config.toml
n_layer = 15
n_head = 5
head_dim = 64
norm = "layernorm"
positions = "alibi"
attn_scale = 0.125
parallel_block = false
init_std_qkv = 0.0332
init_std_up = 0.0476
optimizer = "muon_variant"
lr_mult_qkv = 0.4
warmup_steps = 200
steps = 6545
MLP neurons of a small language model. Each row is named by its layer, matrix (down: output weights) and neuron, and shows model dimensions 128-191. Each number is 128 + 24 x the weight over its row's rms, rounded and kept within 0 to 255.
After each neuron's rows, "fires before" lists the tokens most often just after its 100 highest values on Wikipedia text that the model never trained on.

L11.down653 [ 96 177 103 112 133 156  93 115 116 132  97 137 145 105 106 124 156 158 143 119 119 126 136 153  94  93  97 118 187 103 131  85  99 119 159 105  91 140 139  96 134  95 105 110 105 172 159 152 120 107 156 131 143 138 126 133 111 115  93 132  93 111 102 151]
fires before: "9", "8"

L7.down44 [106 141 128 135 125 120 135 151 168 134 171 131 155 126 160 130 154 153 168  96  90 165 174 138  75  97 120 154 155 112 115 123 164 151 138 103 136 137 137 176  96 104 129 133 125 151  91 126 123 144 134 121 125 153 128 102 116  98 121 138 121 132 141 111]
fires before: "0", "5", "1", "2", "3", "."

L9.down1085 [ 87  91 159 124 186  85 122 196 153 157 169  91 108 147 120 118 108  80 123 163 105 103 104 141 107 142 138 141  87 119 139 148 148 113  87 146 112 164 128 127 151 119  77 121  99 132 149 127 118  82 107 136 130 114 139 130 178 106  78 121 129 114  97 140]
fires before: "7", "6", "8"

L9.down552 [115 152 124 136 109 147 105 110 155 101 137 125 154 124 138 117 149 140  99 142 109 132 139 110 112 140  84  86 157 105 141 109 140 116 107  96 131 153 155 141 158 147 101 132 113 127 137 165 144 149 123 145 102 147  61 131 146 162 144 127  91 158 130 109]
fires before: "\n", " "

L10.down1099 [ 94 122 126 108 157 126 104 158 145 100 106 106 122 100 165 138  85 140 151 169 157 127 102  97 114  98 109 104 144 115 138 116 114 142 147 102 128  92 113  88 163  94 101 124 147 125 114 137 155 129  60 118 139 111 141 103 122  98 128 154 113 176 140 184]
fires before: "4", "5", "3", "6"

L11.down721 [100 148 133 104 106 157  90 157 171 106  97 136 138 124 136  88 122 156 143 132 118 133 101 112 123 142 127  78 160  97 121 129  75 142 147 136 139  92 105 153 146 112 163 154 154  93 143 183 134 165 165  90 144 190 132 133 106 118 132 137 143 125 116 143]
fires before: "3", "4", "5", " Paul"

L2.down924 [169 167 179 110  83 118 146 132 155  99 143 123 161 139 158  94 159 152 149 154 192 105 117 144  82 176  75 147 110 133 139 126 103 107  93 153 155 130 132 157 164 143 122 179  98 158 100 163 117 116 134 127  65 158  91 106 113 130 102 145 117 111 132 181]
fires before: "\n", "|", "-"

L6.down1108 [ 65 113 111 158  97  97 131 141 128 145 121 135 113 123 122 156  94 169 135 154 143 172 130 157 171 112 112 144 119 136 132 119 122 169 113 139 139 139 145 164 118 138 143 143  93 133  86  92 130 109 132 149 118 126 121 132 134 152  90 146 116 117 126 132]
fires before: "\n", "-", "|"

L10.down379 [138 176 117 144 174 114 136 112 167 117 153 141 162 154 137 128 149 127 126 177 125 110 133 116  99 124  71 107 112 145 152 108 166 103 123 159 125  90 168 139 131 131  94  99 129 108  95 105 120 100 152 121  99 154 104 135  90 115 111 149 108 174 151 102]
fires before: "\n", " \"", " of"

L2.down536 [102 127 124 124 133 154 167 118 121 132 114 120 113 119 135  92 160 130 136 157 120  87  78 115 156 156 134 144 136  79 140 141  54 124 165 138 107 119  96 117  97 138 119  99 132 185 122 128  86 136  92 132 142 140 168 134 120 103 119 132 108 116 155 130]
fires before: "2", "1", "4", "3", "6", "5"

L11.down993 [197 143 124 129 125 122 121 138 141  96 108  89  99 109 103 129 118 129 131 158 130  79 103 145 143 128 113 120 118  95  97 140 177 162 154 127  91  97 109 146 102 133 106 116 143 137 134  95  97 116 149  88 114 148 102 106 138 169 135 112 145 141  99 134]
fires before: "1", "2", ";"

L10.down870 [128 104 105  96 142 109 144 127 138 105 138 165 115 110 130 112 145 129 100 121 115 130 121 115  84 167 138 149 141 123 141 117  87  97 122 139 105 117  55  78  94 144  66 147 168 103  86  99 162 128  65 106 126 120 123 111 147 133 190 151 131 115 144 162]
fires before: "5", "6", "4", "7", "3"

L11.down856 [109 154 107 164 159 135 125 145 125 101 181 155 110 112 150  96 113  61  93 139 103 152  94 163 120 144 107 130 124 143 120 159 121 148  96 167 132 147 108 123 168 145  73 137 122 136 114 101 139 132 122 189  92 130 170 114 137 126 103  75 138 166 153 126]
fires before: "2", "0", "8", "9", "1", "7"

L10.down184 [120 127 135 121  94  96 140 150 142 127 112 146 132 149 152 111 126 190 126 109 119 112 172 131 177 101 111 143 106 131 166 153 146 103 135 106 132  77 160 148 143 181 144  93 145  99 133 108 126 153 152 117 131 132 129 125 120 133 141  79 102 110  92 148]
fires before: "s", "t", " as"

L9.down1098 [105 121 138  96 153 149  97 128 140 154 101 168 159 103 100 148 109 135 145 101 104 145 125 144 118  98 123 116 144  90  95  93  91 126 135 113 121 109 110 104 142 167 115 119  97 129  98 130 151 139 116 110 159 141 190 126 140 157 147  98 125 124 154 159]
fires before: "9", "5", "ia"

L9.down469 [119 142 104 172 100 163 144 111 161 102 141 113 127 140 154 172 133 140 143  79 129 115 133  94 126 119 170 151 110 137 105 169 154  99 157 152 128 116 117 143 128 147 110 138 163 121 156  98 113 120  93 121 141  91 133 116 132 136 106 154  79 135 125 130]
fires before: " ", "\n"

L10.down812 [123 143 148 117 123 116 118 149 115 103 131 102  87  90 132 107 159 129 135 139 174 124 119 146 143 141 109 100 116  95 129  85 137 129 114 145 104 124 147 101 107 116 162 114  91 115 222  94 114 150 160 130 129 144 133 151 116 128 108 118 127 148  94 148]
fires before: "0", "2", "8", "6", "9"

L7.down749 [115 123 128 119 137 146 136 109 131 154 180 137 126 127 108 133 128 153 122 126 137  87  90 168 158 116 127 122 161 122 101  77 131 100 118 202 142 127 108 107  90 141 107 117 134 111 120 117 142 164 108 121 128  99 135 156 123  70 137 132 166 112 125 124]
fires before: "6", "7", "5"

L9.down864 [128 196 135 132 120  98 131  83 107 143 136 177 111 124 139 184 133 128 169 127 136 157 139 149 176 117 128 136 121 144 162 160 100  82 117 111  76 117 113 139 146 138 136 107 149  99 184 124 103  98  56 147 121 143 128 128 107 132 119 108 112 108 160 150]
fires before: " "

L11.down736 [101 119 142 106 142 142 103 154 114 108 125 116  96 119 111 109 146 128 137 135 145 133 124 148 154 107 107 127 150 116 130 121  92 144 184  90 147 122 148 162 130 120  99  68 113 108 107 149 143 139 138  95 125 153 108 136 141 142 118 175 119 151 109 132]
fires before: "9", "4", "5", "8", "7", "\n"

L7.down242 [144 153 150 139 152 118 136 135 111 156  91 110 121 140  80 132 123 118 120 128 120 100 138 135 147 176 129 113 112 140 141 127 162 173 128  62 133 104  73 162 101 107 115 139 123  88 129 150 144 104 123 146 141 141 145 105 133 135 186 177 139 134 128 122]
fires before: "0", "2"

L6.down142 [ 88 113 110 130 112 152 105 121 121 114 142 132 153 133  98 107 142 156 160 103 115 158 150 121 122 120 117 163 143 138 104 116 162 175 108 154 120 134 136 169 153 140 161 149 116 142 135 120 127 150 149 140 156 140 146  79 119 127 110 128 143 102 131 153]
fires before: " the", "2", "3", " which", "0"

L10.down502 [140 136 157 122 105 150 100 161 119 157 136 113 154 108 133 125 161 105 112 122  81 130 172 137 156 107 131 136 125 124 127 151 141 141 142 145 132  99 108 161 123 138 148 141 112 100 103 114 154 116 151 118 138 179 134 116  77 159 120 169 114 109 141 142]
fires before: "5", "4", "0", "1", "6", "3"

L7.down754 [ 93 117 142 134  88  99 117 153 137 136  93 170  81 104 157 151  87 153 140  91 130 139 115 132 191 117 104 176 139 170 137 187 133 136 138 101 140 125 137 131  98 123 125 131 121 140 112 104 121  86 126 111 151  58 140 141 184 130 130 171 100  94 106 146]
fires before: "s", "|", "-"

L9.down1045 [142 153  85  97 127 173 123 114 107 142 104 132 145 102 115 134  83 113 129 116 151 103 168 105 104  79 122 113 139 113 142 149 136 133 131 126 150 152 112 129 116 127 161 100 125 119 128 180 170 121 125 147 127 119 111 107 103 139 141 117 178 165 109 130]
fires before: "1", "4", "3", "|---|---|", "6", "|---|---|---|"

L9.down210 [129 135 107 132 130 104 106 122 151 108 126 118 120 126 115 149 129 149 134  88 147 120 117 111 169 113 146 113 125  77 157 132  96  98 115 162 152 142 116 140 136 110 140 126 165 104 171 125 109  57  72 159 121 133 112 131 181 134  87 114  79 122 124 154]
fires before: "\n", " "

L10.down16 [137 147  90 184 115  91 119 179 137 136 133 151 141 120 155  99 160  97 134  90 120 125  99 197  88 101 130 137 140 110 138 156 120 149  93 119 127  97 172 124 144  96  96 129 119 125 144 131 119  90 146 176  93 127 167 129 126 144 141 121 143 138 122 100]
fires before: "2", "1", "0"

L6.down509 [120 123 102 139 148 130  91 122 147  95  55 126 144 146 158 136 136  84 124 137  96 125 127 143 115 162 107 122 151  91 135 140 129 146 122 130 142 146 101 120  81 148 103  97 134 122 176 137 133 133 125  83 148 133 145 135 134 101 152 109 144 120 119  88]
fires before: "\n", "==", "|---|---|---|", " and"

L7.down967 [101 127  92 145 126  99 123 169 158  86 111 130  91 127 126 100 135  97 118 154 151 147 124 115 114 162 108 105 144 123 128 139 156 128 121 125 124 177 130 121  70 171 107 118 160 151 118  80 111 109  64 138 110 114 111 149 140 120  94 174 160 147 141 140]
fires before: "|", "\n", "ator", "|---|---|---|", "|---|", "ed"

L9.down360 [136 163 112 108 151 152 123 154 101 135  80 177  69 112 127  89 138 149 132  87 138  98 108  98 120 140 136 131 126 127  78 144 103 121 125 104 163 133 124 145  97 116 131 119 120 113 105 164 110  94 120 132 156 132 144 110 125 122 166 120 129 126 151 149]
fires before: "1", "2", " |"

L2.down438 [122 149 176 120 104 138 117 150  74 134 103 154 121 146 156  88 151 161 117 151 122 168 117 115  83 113 126 156 126 184 105 136 116 122 143 156 152 126 123 135 136 112 124 107 146 130 152 113 120  94 150 154 146  96 182 145 135 105 111 101  90 112 139 117]
fires before: " |", " "

L2.down645 [136 103 132 102 141 137 138 114 146 123 117 109 134 122 193 140  86 119 132 114 109 195 140 116 136  94 132 143 146 164 133 159 134 150 150 101 121 176 136 101 119 144 115 129 124  99 125 128  76  96 107 132 124  93  95 125 151 119 109 139 143  66 133 129]
fires before: "\n", "-", "1"

L7.down594 [130  96 150 125 116 131 122 137 146 140 154  94 148 129 160 127 144 148 113  86  91 141 109 155 173 133 106 165 116 154 123 142 134 112  99  99 103 115 158 153 104  98 159 108 167 157 121 101 105 109 126 132 136 144 134 126 153 162 142 154 116 153 132 127]
fires before: " of", "s"

L9.down525 [127 152 119 111 177 135 106 168 126 129  89 122 127 172  75 102 176 126 133 140 125  93 113 151 140 138 108 115 154 112 122 113 140 127 121 117 104 113 169 139 167 109 111 146 146 158 156  98 129 129 105 114 149 165 154 144  90 123 106 149 102 181 159 104]
fires before: "2", "8", "5", "0", "9", "1"

L2.down558 [120 133 111 143 131 173 135 117 162 167 135 119 142 101 122 121 147  77 131  91 115 124 153 104 129  87  61 113 121 114  94 100 124 132 127 134 139 133 147 170 125 153 133 118 148  77 118 139 135  75 108 103 146 125 107 138  89 133 134 148 100 146 107 183]
fires before: "0", "1", "2", "3"

L10.down31 [105 108 127  77 118  99  83 129  91 113 143 139 134 125  60 159 179 124 105 149  84 132 161 153 129 115  89 134 141 111  94  84 130  93 110  73 155 106 133  96 134 121  98  97 112 137  86 119 110 120  90  98 109 161 149  87  94 151 119 165  82 141 105 117]
fires before: "4", "3", "5"

L9.down1254 [117 103 130  88  94 112 136 125 130 162 106 121 148 141 133 165 135 141 114 140 103 139 142  98 161 140  90 117 127 126  98 105 115 150  80 164 109 152 161 148 139 102  99 117 121 106 106 158 134  88 126 110 125 145 131 104 134 183 132 116  76 171 146 140]
fires before: "\n"

L10.down155 [116 129 106 154 138 153 151  92 111 112 121 160  72 152 102 127 152 145 106 159 125 154 135 132 123 139 121 137 115 144 112 119  82 101 143  79 124 119 124 119  92 156 113 124 126 119 130 152 130 112 127 169 154 133 153 134 113 100 143 131 129 133  93  94]
fires before: " |"